config.yaml
n_head: 10
norm_place: "pre"
norm_eps: 1e-05
rope_fraction: 0.5
attn_scale: 0.177
beta1: 0.93
warmup_steps: 200
batch_tokens: 131072
train_tokens: 516700000
MLP neurons of a small language model. Each row is named by its layer, matrix (gate and up: input weights) and neuron, and shows model dimensions 0-127. Each number is 500 + 40 x the weight over its row's rms, rounded and kept within 0 to 999. Numbers have three digits each. A neuron's up and down rows have the sign that makes its largest values positive.
A block is one neuron, or neurons of one layer that tend to fire together. After each block is what it responds to, as a language model described it from the Wikipedia text at the highest values.

L6.gate427:485565472538509595522541493486474539601457460438491509486485538525486502460551547510476492466448409511559483466490461515469445455547464505431514423549500459498512510420501512517488517453449500447447479535433443482493509455500425425498457471436525409477434499561480492519498432507452513487464434536488458507489519469502549554442498499520578474462436501557448459486489525519468571524528
L6.up427:534521408532464439501497434506489466507517495422434512531503451521541568462462528406528475522427601504467491610463379462443468426466463545544590520565502474474468533510493534574467519514478543555558501511513492490508462539484462478505529484473509514530465526494531455521505434508527534446470527477488475557462517500515448432446460547517502510474573509543474500432512477543463497457489
Description: Mid-number digit chunks. Digit chunks and decimal points inside multi-digit numbers, especially after a thousands comma or currency sign, such as 6,94|1, $27,45|8, 2.|2.

L2.gate143:581519535528487486514491551516447493520508552475498553524565499532478495516489406473549517544525522503560514437499467612509538496534436503493453496504460499498537532481467499444549532466448500497471489456528523568465517503510461481535501477475504464493507603565449454564482596513491492515540508469482477509477480431507527449473532536567541491476541559476550439481558543470529546576497
L2.up143:498441476498485498590404513418508496530497459423520445462528469514490486593468459410500467494528512491483490557461531447521434507480476518495493529513495430528524492506406511512479442446504535570461454514489537461503499496528481403539491475485519514513486438476507540488538475495522531576477466481493454492488470464536483427463521538499410578479380503450515419434522529486544452507488
L2.gate233:460383512529496506432496525419538460526535523491468529503484484509455549461448444517486524570508447559523478487470514502467463518454551468437529522471474460567467598491470469560532550477431518564446486533483602582471501457501423516507451486499515464469469437512458557479496607480494533605506529462493550493464437583524507535535592527501541483500452529546557474446524493440529503461457
L2.up233:503474460593448496526494494444539484528540543465532426501546482485505551465514443533494539546473461553461488461512548499460461506521480456509514530497510535562453577400450465480477500490461581554476504521555513494503516446526495502539538474458513468515445534515499504464485527496541564491496489480482532479508455533521478463608438517513585588510528537535465422498483461501523552538457
L2.gate260:441442487564561473458573424486472449501454503529479508480533487462520542517493474543559438447558453494513543466493545527510473515512530525527522513509477439469468536503497428462589505483381561560502476545528491415461469561498543492501449492483507541455519448464384505491464531450540454524532573453509488435542552474506497487561449467468537483537524497513463531555570456562524503455482
L2.up260:476515473550577473459536492519441505600453452560500478489474460519482459486443475516512507550465490520614481461565482465407470551497496483537467448474457471456455492565470518481469554513338479527558432533495452439456487496535475481533509494448450523496498501550519490537454514515524506491514538512521401496541466509516518501513478522522538483558444429422499470529501555476458480482490
L2.gate262:541427467498595535472478482469530529489467485505410541427467457447496492468484468531507483498485445473531550537505594451506427555469447572440488473551521477480499591543558420440488514483494481527566506550508552478464529546587484496460458459488515522439509449456578521483514592518511504545538483557543538487497438462513503518466554527513498484472481537474568532544475524494447463514428
L2.up262:514497501564470518602536500460500476533509457463499542460449528553480522538495535428527484562488591519531481492483491532574547479529517548508562532466509493534541515523487426498513432525499427505565461580465488492429536490502472495531488434509429399509497495493420477545553532475512519449479508536552549478505445436515489528515503466585448551546442502477472503479503488537527508508432
L2.gate269:506514461518501493502453541534548497488528531490433557488519537480508507490497427484502458504542517466490488522498501500477493567512532523486447483433518520538498442494451509417465534446582414559446502483487534545472512528504427464552499557464463474541512487477470397517521491565447468474450543469477513453568580509460454548403543554489524541556447475487456498467518480534510537524518
L2.up269:512566472515470482537483507450520472482471529462484456489470601494440457541512429495464567501553497552410492434505476515530448495568443521490447520475470514456430476430447407489444543497481416514471532511478516478461536472425497488450449484494457501504499540584484471504498460480527538546438549527496521480474521491447470543476506531519542495504504482437439551469476546464521483471515
L2.gate582:435528501535509551574503455506434544513532481475509446572409548547492506538549518516555494466478499539559510474478568477533532457491498493425514534479570487465544445482424526468531511502473503516465543514464494559523471538495479472527522536509462559510483467526547485423452485498499481492513549504421491510569494501517511538512565470517428498545512578528500471454479537538541477568482
L2.up582:484520469528532523490578514495429484549479485484524407528439488522493502504450509515507510500557531530536478484481539481504419537523507408526481444473511510453488466502453467547492425518445551488484488568536473487470518512534447492448474467441445545487483549536544488521497499392480469487497460490422578545525510507557545539518470495501459583463561515472468461483487529494559414569433
L2.gate676:536468400481505474462443499519506533502502559527461541540574521488510461521488520538487537489574516482497496460577560492497578573497529482489438510446487517493442514533495513569469518447481471431541492433529473438613542442508468495575489467460525522534522516506566510511503515544494485470413477532466438477416450406527512471509499563485471535518475463562548442524534489504504457451581
L2.up676:524438492502492478553458495478427566499516466548505477525508423470409534489472472484559487485528447498496528529484472557484483518476510464468483501413486480496415449522516537493562518433409544498515483517529481489450586447497495504503512539509574532494547475526424489497514534452513594473487483449483521553482502550477506488511544524440467549484508428524458416568507475501563472491533
L2.gate800:495516476510528417539457464520505471376546500516532510565489505478488396478472534454582499536526475448527458490474476508518497519473498554502464487439510471611526505485598527510535453490512468548441477545515476504536505477463471515532495587479439541500528551520499508528524516494532518475505499498482475497517504563444485466435497475449520538457483486460449479515500524467491506471488
L2.up800:522467492434476526522497433514533499499547535542455497517460429506558504486534507519499513547418432489506489479515473505506498453458507500532503541487481474465507428558564413516499485529501461521460512501570447533589500450537546550526416470556539524454482559482416465594561457504515507541564481470525527505529499511588550536533549563544569522511513532541564527534492477598495489490461
Description: Possessive pronoun determiners. Possessive determiners such as his, her, its, their, often after a preposition in biographies, as in "During his tenure", "for her role", "their first"; also possessive 's.

L2.gate11:487507496572525431504520505488546510469542587515539503492520500493486577552484537459484507451477547511551460479516482507581459463553439565553480478452463454512530495506496497532600493487483529435534530454484526498473483551471534516511553399495542553397512507584424463522515516532507434483591475439517565496543553510548515527558473484547490484465500464509474501450493469487561502477565
L2.up11:483479499578512494461509491454518597467517496570504488530518557410516483485508482507504434489471549502467561469518459454465418474516488488438556424554457491478505520446426573526526486479559457509507546520474444510578479494560489542490444515539500527428626472578502484506506517470438458566456556545522544564484538498462463541515550474484453509466507430457478510544568482501457575553504
L2.gate73:562546511549479520518522421400457511524488487547501546493487488517495480453457492506524485508490488468462514514480531570495456471526517426495492485515509501431544504472565532513526470517527515503513539462530529541526525564475460512553534463550440506514531535514469540605439468564506513582525519469505503569547524505494464525496482502490411573462499481481510515513514484358557575496480
L2.up73:456519451536535514482517508481465488440508506500485522454517503475510516482503425495560518466472466453565448508476459526445469539467462439494535511432482512481474473500485527526588453532542550619467536468555491515493596532514477549508506451464479516464494467496576520508470472561488496511490493553508445624520484483546521488521482461476430476464458461580522449506511472446460547426485
L2.gate172:449433524509519489475516457482503564394491439396565508475403484477454522537483433510522480507494577521465493503437423513495523559568442414492541480492461486500509559463528486553500518544544423479488540553529528495453499424507522514416488508486516481517501545498468553508567548527538516495536516487482481588494487488455485486497438538487482514463497468519504580468473485557457567486492
L2.up172:448499515546504480525544507529511458495494534520511486553505467508482468439472512506520543525472466478535476457547495551572430522489418524493486500561527471545526562459527478607504497546530517493551520478460507453462461550511527453557441401535477532579453477544488509518522569475480507535493504507480645591429540466497517525453487516453462502456520522457558503453527529502477576494479
L2.gate266:502461551488503549467552342492536491525458500527408522591529450512512530537434483580537489522475519485503452463415481507491557522492393496498566488584547429549514479442496515529502499579498436457512463488455472502523534475483470514485517507441469561516468560438545467514538465519437518588476460491459500559510486461520517475520506508432449524446539554469529479569482443401431501537504
L2.up266:538472513493513503486533481480537509456475473476513511513522467530492403560474506455510416528548464420462508514440540554526519478492510464441466493538491507504516444455526433475521554527537480542504520462516568505454491566371506494527415505492433498483503481508486477559457532464463548479467524521425456522504508475476518406514456489496474535480517496545526519499528504534506579477415
L2.gate274:414510422467488476516515513562525495526585546499538520480485510469512540515516459468480536477402529545500474530473408519503525476500511409445569538527494524470494521546517477500539505499526536527491485454491506544542436458535511518543452462492546402480502433523555516493394536556527478457530546563470543475570544478500469543521465541481524480572414503527490524513518492485496521484500
L2.up274:512520460530484517489527502446481543480483538430483492504410498473531463522488459582547462498445434520446445487459517510529479517533499526536554540489522541557440514423556459540453592510451557497445564575503494533484418436490412522537425463499428521459528477521569541545556490552452458535456479484468550466509537537500473537493490488422523518491516486492515528547471528484442531413506
L2.gate285:526552547570530545438430462553479458536562527496503442537507413490499484490453421505602558488466513539503515462483491467466452486483486472521467457462556496563516455469482521457517476447564552477492544550475465438564481542523543492566553459541544479437522508459482504576397487524451476473502556495600494424549506431575493578558510469443422551462498458597457514497497490478477437501555
L2.up285:579522566453490508573454469472466417495460507523470402500560463497522451538516556537605489494471436482506503470490497489436494536553500454466492484410476492543459520454508453492577499561434482483498500552519490510509546508511498510502541539528541462496451518463503522583427518437487471431532461495478515462454528561543516546511470444467604586473493486567472553497593555447478450534514
L2.gate573:487438487495560397497534451532542472472495543527516506501447418546502494433524546461481526510492495539437491555446495536527415492575522517473538528501527536513449544488561545514505520494519524551448504477482513488479556483527487495534476587510514450516511563493521479475475526519560440466472564513539536441522429542514445596460456521424410488502495543502494454473494569492564470464473
L2.up573:471510500525479473518554490451550561515491429470460561606451443513481456455521484559513544501543478553499529536522484557508552418452437388473536514454470524469464495522497489499530452504478459491425523499478553439517471530532460584498540509471510455567492562475559520542495492509462441495550589510413536431493410489548517558540451503590470446510487540423547538564523472475518564523563
L2.gate626:494429426512534471481476490490498509508501509525489499462458516487529493551572506591481428466469462514472440431436545473484493485536444484479483465413473502470436520459582477505503472521492475562497561503498507458562519504500489488571553421494553457546446516480502461455421512492536510503562541450558471537568425479465494503522529471423512539544425463522523510508480498454564468468475
L2.up626:481621458529526467550558412536473486483468509545502503521504477519575555470450497521578505505474545496428462484560398511487502412490562499533526516523542555557444467489515478530471519535475496522464494537478529493517488525454500467496455437539536569520564467479495514497459497478409479487502411563477551524453530427501426455542523429497452483451501529503568617497464524474502562495488
Description: Mid-number digit chunks. Two-digit chunks inside statistical numbers, often after a thousands comma or before a decimal, e.g. 31,'27'5, '43'.8, '41' years; rarely mid-word fragments (dra'go'n).

L4.gate123:446495512495477512585470422504422548494525522467505537454526481464464461546513511532509460484457540520495459521518553540464615409497515461529462434541501443535511519473548475528505570469513517547491478521474553447502466482520436521526494495482463501543434488506475514521499494481482507490583482600467537569491516552534589423495433511499552467481492458452449504503491571512522565547529
L4.up123:496459472509448492525542503543537530522508532468542519549519514482504518519485487547546547548506432568508507534602507484456457534538555558489479528560437458517532507447526500534543567532473440503542466502562523455439446476460497437488527443474457492443484496487490480470491557578516547460581492536441496498549503531501499487518446424482522535483479525597482472515528507545517513474519
L4.gate145:506480530442462467602526439460533568495485509512518482564506490422505569538532520465507456508468505577559491443438508523540438487473504529504504556497520519486476486526541525537441532464526510498506558475449499428526505560581513450468491546398557441580564491543458451543433532500457547559541484480537541470553476528498487510492463515493502429456490576463522461500449525415544409459469
L4.up145:399492476517494426580506505463559490535481529489504499466479521407502511572500464542484458519431499517536471538458457525480478522476492474454477529503554482519459421548465454476468526502453434509541532475442461590541482532501429442502457478445545509516550473509405504560445523488542503544429496502524536457439515479514489532517468554524506448450471453459583441457533539477509449471507
L4.gate319:406458450440570475505552459564521419454490535510582526498512483525538539493513518455523514426462489491501473472487451471470497489501510531496477518527521437559532555457472552530556481584544440474490493521513494463485578527537490523476465477532502507515511469456513597579438548461510481491488526490460505532485508413512543591498538558492502491481515488506501585505449503456483533468514
L4.up319:434497506504487474517549561503512535456409522534501472488572453452476555582480474504556482531527512499456548447437531520579431396516510479477528489517495499455505524466506507507501540525527518508485557479451502505574419519531455479482479489521435585487526436481533462500455538562440472457514470446473448433576510468541466466513571498502504516512502485527548481502487453482525514491469
L4.gate462:419537510414550520510516492492470483481528499539470503536559510541475445413504524502494488435453432543506477499548552513545456495502544468467432496529498509544495464506506490464426497501526492468510495577490502497499526490469485479458514512418465514505442454486446502529522473542430496469577551534515496474494465522498483486527537480482521492451471460502522478544496392388504533531405
L4.up462:574437487513497499509500493483567523478519527514475460472455526528457516450497507472409410509472489523535503509532507634593508486464507466450523501444435516519435454479519431491510494518439506458474558534551524517457520489502525506533502443498480540524475545535479447478449552539484513482478438560563505500468481570504419523470547489508486436506502470461575466522483417443524507491495
L4.gate517:534449519522512533534574473539497503560491514416514461469468494511503495566487548473459476500521555502491485512495545442512481512584548509565465523477447427536523468530540453493482496506500461572538540514503477469548512551481460507498506426438436562518517511455536509455503466513509449534514506492461499458459476504557505490460440443538550491529535419448520516448458506476551529527515
L4.up517:468496486496508507496542463472502508448548547452570492544480454523543530451493483476525468552479442513544495482492509532476506415407596446526551475452437489493554524526519537483403477569494528544439539495466525469480513586602541549454408465492546579564524489499548519521486546531499541505523534474430511516556501531464532540463538599521542494469476475548416455428552496477484464504446
L4.gate675:450517471517497496518454419506456512505534523519541512524450456448488504542548545498552535466502464467533496491448484542492478494475449456518452482527489564552457408479531603560512542478567481432548493480462506465518452465485469516539471558506477503518453530449490574458492490618507531591557472484498503534495530533543523496569489571454516450519570447500463505475439533425507491520505
L4.up675:489459498488524542521422457510475471497547506479499501555462491539457492525492567545446474424524503478521493515454499499463538422551495531585392502429542504525573495477589501519527467474570484499532532583604477483506489528517495553510524466554505475521554424516485555504467560519501478483577518528495491488470505497487563457563522466528479411479509427421445433545503495505441522431498
L4.gate782:468538489486549454504555481493437483494466556469460510504492503504484492448472466520522463485427504518512429452504539617471425602428480565418459491544528504482539516446595609479516512561461451442569511538503527504473460515510457499464550454583441468498480476464469478516484522543517492469495465551468527529508561505518556499473491534503543446474556447466524471517539444465494484529532
L4.up782:608516486474405504553519558475507578533484484514472473495544486550483476493479541524471553531514485452496484434484558466508486543477448513459480532499474482527616573503530509507535486552503461559602532431494470517483528532510372486548542521415458423506569476577474521483512561525438544548541513531491491493466481469490573524522457498442506493455482511515466489513564460488534506528502
L4.gate830:453535441501469447565506469485522545517481561467531589477444447497485524505520475502475549514491445482528493479535568549601492507451500555519551531499420454508490544530463473450468505540496511494520539494475566479545484533524466465405505452502486480543553459483479484480520541520446440484548519502479578465499502482422427547516520409494463472495491566450531515534506505452480511495490
L4.up830:440423545521439439493513413522563481509511479502380454434562468513487517541440547534545536504496507513550517470442514468510450526420490523452511475506550497451514501469466511530449470561455404538514411464449478590488469537533486537508541487467402531507571421459525535550576560471490499539456503541475512421504536476616499504484431427504512521477464439517478514431476497488531467511496
Description: Numeric quantity tokens. Number tokens, often the first digit chunk, giving counts or amounts after words like over, almost, approximately, and coordinate seconds (31′05″, 39°55′25″).

L6.gate190:400469451535510541493420495465589423472494503484570454504499460426605520504514492525416501458480484514495522473469501489493471523554423477483502557473542510542496498462520502519462589484549542578521533576520539510491521431497494414555527498480487513529568502491455470420457516451576501509453468448465483458519494536516386564532484509441561508521458465474536452480520527502443569513485
L6.up190:408505443560533463478434460554535536489510510539392470495511549428429474546590516469473479545536500588494480396449463547440437508500507441524509521482504479541552570477497505495526461439523505498437452573512519551451491510554405511468525469486517444582599418441489495456521480527572522464466503561541517518487436525531504478581457560514532556510483459497523529499478500520517476536471
Description: Possessives and determiners in titles. Possessive pronouns, articles and possessive 's inside titles of films, songs or books, as in Call My Agent!, This is Your Land, or his/'s before a noun in prose.

L4.gate183:434494520464491383537520471502419528451537563466536572458508516466449507542502441504482502455497542434434474503490442565512479538505511434509480476476502512524470443525476447476464499549526421493489512486368531489530517507534460484506515480485454489553601448455493496495441548434527502569486522569498475483554467476467415539502580534462493539494447482554529495471509524502434509508495
L4.up183:511493422504457541554516544461495541461535459529546459503437504558493497497507520523530404498574564485423448476498536489465490547526503527433473453458433501478540507532482519508473502517480462468495424525549480422473481481570456538465538556502536469443518499425525428441496439444497484486511519520529560517524585526548473471502520449554523515514476412521506474435539528492483499498585
L4.gate206:504447473494459471479560506515550445506489466529479457543419480532514520557546495489465506527460554499460527511478484417510481441486526464522532526514517518535552457551415510546535561544509446440585478529511551369475508465469578570448532504426394548500441550507513498473499536450477488516503466502509462525529469431537477490491518513468436466561494493421528499484432544530421477422473
L4.up206:486513445482427553488475452557495488504533446468470478584473488449467503461436474463508542461502521467454508500515503491564420472457475437414500492474492503462492463470521528526541510520570534495549469482462496569489533446508456606595520488457503457473590491497436474529565474454544485421436588575486503522520486484540538427558466515484515502509482461474532450470556582498518565506475
L4.gate288:405559472434478487448463540420586479586485551510545554501502440516550476522510538434489559537446445476476516461517491521538521510492574476495391554448461588545441528546515455546485464494482458500508496496520520502509466517514470510531524449518494540516532484516548491544507571470528492540514469515507513458548578477547539486499482505473535500503520591543442454522453498527531545492496
L4.up288:421500513518465515502565478455501431452570479460521560499480570484508448513551488470564564495528470513523465494490493514551434520525502481487551578419521554541556452490549445499569489532462573462499484586525469469529379528558474501478478507530489523458492543482469467510526486579486459434522484516531517500520444489504459473473527432459516493552473507462518519455504508513402531520529
L4.gate475:498443473565467536536597523441457535524479519554482523471491511496537528421545475472447517443474459579542559530525455519471535437498506506487481478533522519466521475449511546487596487510504475467521462477557416485459539418508456495467487529516531568553579506473499465496468457422471560458426454477516507515493497507512591533444495587422470524538539481526535522495592507413540518516472
L4.up475:472516498515501512520517500497487461533538435550475505501526425523409532522501485508485515491462468555422516482520477505535491482553503428455430402489464505472513504502485511509564464593526481487517505464437490543502463430487539552512538483508436505464581539512436511497522494508512536518474521579501511577456529540509436439562530443464517516465477514455541498593559449424540428499460
L4.gate626:410506455563415513435517526526516506446492478513532423471492441456428451514481454476556552491540473507538516461510481443477527516555478499515463535532509576518464450487454568427425447510534435497514479504472460513494526529473522454545465555493481456414511523488458486511488585491497455560570481477495488529518492537427528475471560463552572476514516486469534479515506482522480514476517
L4.up626:445399521437561502529518471516543545477593521471469530504451509541555414460495532493524562463501530529417513542467491527592589499533491494452447389506490563514526487550478499475551525523542493555547530448525454553510452500488542511502508514494488469424484551444535526547508449471538413568548508529424454454566475534507497552484535497548500505438484541556567518446562555504525550523457
L4.gate703:512482434522508515508494486552495576544481494459459530486541468524508524454470462491519486580484568508509493474476499502579562492451557503500487530472556499425481521463424551570466422498455394525487454515468508455418498524519503551577531510486374476506392523573513440435463548515489524483511497503474478476590528461445486529473488508540545502549454478516514534489534516526534445464597
L4.up703:480473571519530501404519377437461451510545427464466459402461464528486494478472464567571583534509441519492502551475506409543471486491479435495477500498552560498507491588450503497469497486467554491540504490539506500460585560503525447501478472499446507519519481429494458493523439511524513417522473495526524553501492554553502525516508427488514457545470499467465498595477531525539484464520
L4.gate726:566497546503481476547507534529513580479501466531562482526506457475489514498515442486484472488467462592481498522450542489529535503583493555541472562462493581467498454538539475525545544531499504447493527485530508457455508524461467565501561544505506500453509476524524515536465517500569480470456436489440529429489521472550550506520444477515566444498493551536554547462536578489508439541596
L4.up726:485435544474594481473483421549516518498496453568527486461508517448521513451437511482563536458532484561489500534497486442484509502558500550578530579503503510482485424548529523500581472490532481498595496454489433505476506493455485458490537536501534428473612501445549506580499497475519464444493492544535518484512524540485474533426444493514440509521519530555522476493410459464563488510534
L4.gate772:504515446481615501496629529542467559504505604538500490502515551524511495486487532508480537500474593566472488569442488588496398482468492490469519448454494507513536423562509549546511530544534466516477513541531429509537567495475527514441436514495455528394574482522511525464466490527481529589422485493460516473486485456530533490501502468571556527485447534403507486493476589492579502500487
L4.up772:495489461432533462489636529478458506521564464534529537479470505589474471578397513428528504479532486547464472554613478479558535538514467535519534477483548476536477463475480510540449531546500571520506504487450519482384495502522536467484457522476486471442512445568450517475532529482523517573479413560476440535459484427554442457504534411460582480524509513481599533507564486512443476486516
Description: Possessive apostrophe. Apostrophe tokens right after a noun, mostly possessive 's after collective nouns such as club's, city's, school's; also contractions like you'll, and a few mid-word pieces.

L2.gate20:537442422466547519472482465483503498566496445487490531540520522516461490482510572523485556513523427486476547569579480517451509463463479519542471558494485487429454513519544454517477447497516481488552564561557516476548549513502435561490562568484582391480486545437509503430438533464499475525495488494541481552480480514502460525501434439447550537504423479485563444506551527516488529547433
L2.up20:476543440513504496428536532460492495511473476604539488512467493506566465512513460538419475487483452474519486476488499405579560509446519475547456529494541451510500455497449414514454500480535486523484506527430429469537520502463513491517470454517493550441541487502525506496507438476465406523463502490465455527446533544532432448488540553556525529480485480545512503475530538437517496451600
L2.gate58:537512532519507464471502459476522490560510530460565517502560493492516596432483592514449505581546442489537511460530486471498497512504531504498522476387428490534502516547550407497458479521512511446493466525447515578489470496559491512564508479438447487504434519473480441446484517531506425463479491525500425490500493549517543433503524479502527552507507550487478545515489495515591551511482
L2.up58:534482559527574486513519529508523460515552499495461533504592495544444590497520448476489431493514500460522480427517512533507459513518527532544472503525488506514599471495546457499478544561545534478537568485540523411488484509531528451521433558470567496455545505492518496552467516531499463442450481514491437494547512485530426501575536479499530491480522498476508531533510415507509502475510
L2.gate99:503470540509506532607472535538460457463534486544444449501551534495493575547411515507550563523526457519503560471513535573477570539493425521505534569435488488523468397472528556513489461484502529477501513542468506543497480449535497520544487474547551530470490494498446538400486502561486487444513434511563482533452497527542504505442465457472484512511541461539497576445507460441464441528451
L2.up99:504548418466470555483542530517536539612519490475559528540487495537454469475496455587492501544532466493487502497489480488557538483499508468437495540472464474492417520499497514507530459521517562491546498534616486531432482499502544489465574466470507460478427458517513478436506560454509475406483419518527490518523438474526464503476452465611518482505446516473538481513509451500481525512509
L2.gate239:516506444492505499495474508458513510526513558460527468544509532485543483483495426510567503516547477549441530537449564542558409432513545482473455535474421427493504507571455475519479551544536500547471549488533546548449548532514543476556510496433480467472590430564487558519486558506575499513441515549467478546507513500510459429475505530500430472473483489497497517557545539527512570455499
L2.up239:449470438603470536499484471575500460498527426482480470539527481521421443511502514530480539505530514525494509503464453513451515546434543481544523498513480461549475552421475556510539452467405528467442570461509477467543527437514590467504466517517495438499484411555427521583523438502525528541539449464482490541504441481565492545487474439525513530515544456523569496539433511495493479499433
L2.gate243:504511525511501505508481547488500506452576458501447378500452448491447533529461512501558409461500548582505474586494486481538379527553565487528463495524424509516509500519435451564444477534493491443495500480516473532469543550417523550479503485427465496458479496519508510498498554515497466471546456447492496511524516526480421492474476498422497501530581481520497555516487571536486474542526
L2.up243:377511475507468410505503495534482520403489467478422475549558483437553520402494516526521535491528570483472506490513549516505512474559506468560467468478453509425523503533460510464517489446516492440540485481445557547452520521480489536448553518544519537517545474517434515507471558485553549492507494515526465500553520485507493424486550483513480518549528484516444505516492536525509508647498
L2.gate254:521429531504514457487483412486583512446513485476530457555518491458492522516578462504509476553525540485486503549446490482503536491461494495509601540431506537563530452544406533478414479464520470555567540552501554459498525517473529490505486492505552528496522507467532444556439442526533541498488475451498524526462464465532444500506472539505457571476472505478510515465508557527499544536458
L2.up254:437533578469459441530524514471534473431529441576478434538426505501482570468501465539526525486498511556542520601529554510492464485443466484584466554475568517509541514483495462569481484452497534466551550586542485513467505492513494547438543467501502496452569608571455532538462503460461466487583480510514425491504448540502409531494475561513467479494494526526462489496489529549473514497476
L2.gate360:544558487543532528552499523498507476487518520485503519534549536576509484497520451477527503543512472459484516518479534522537525518484474453500480541493531463580496482556480478566426612530544490512541477472513489512487440401516533486482464493526525483461474499487463522472413455531570530474464495534460487486459407501495479508558486453555461561362477519456449488499542529439489478498509
L2.up360:478529480536493484535572521533432527442499422524522485536524488498531491457489512558526505513543535579551559449427460538474520451496537457452501471515447601523475454489565489533449516466532505490552475519417528560534492505453463499474543497560449469491542523461493460572404517469530442454507497492485446555541459499553455553508574525503470541356526522491539453556448542508521530473494
L2.gate814:455563445479537457592555472482521482471527490450532496495507425556452470470531425456454537471519509567472483479543557497525493502540476482565409530486506427530505491416521518557528517396575502524457556486515435415503512458418525511519467479499462537481535467451508535523521478526524499545504445495448470526437537410551472524479518571481406505489452482495513515507500527523489515456461
L2.up814:509501505459476519518588573458548459466570489410548488553505471561502493466583511476448472514513531509493491511462499498551434577497491468515425475468512430494474519501437512564553475473595559558565558484580402548465499460472510484503440521481517477464566490503567423535575512486549475460545494504470491456521565495487426476479547517454519435460531534557450510456470493450568499484504
Description: Apostrophe inside words. Apostrophes inside words: possessive 's after nouns (women's, club's, nation's) and elisions in names like L'Auberge, O'Conner, D'Agosto.

L6.gate670:456448467549448457487493525493470478594575472462534446495437585485551592496520546582513528549534495556498506497487562576479463450515505523490483486472504460528477502520505453566482540547455547507516464511581451513413511554514532494467488497514483467427527498525511488438493499535542524446489510486480521458494500463520455440480579570416531532555501541480513488587495519426449545475493
L6.up670:487458514482489462459447465445569468461511484464466455517550520492559549533478516521558532550548502559510558530495494516500500536530544461503528490396504514541466467502502518528472532497544487526454476464504506452433518472536446461511500538535512536488524528524509533552449511463477458472512500466558440541466525444556487522562548438551501549549466539461479500551537496487422559473521
Description: Possessive markers after names. Possessive apostrophes after proper names (Noddy's, Elvis's, Nasr'), plus possessive his/His/their and "the" before relational nouns like son, junior.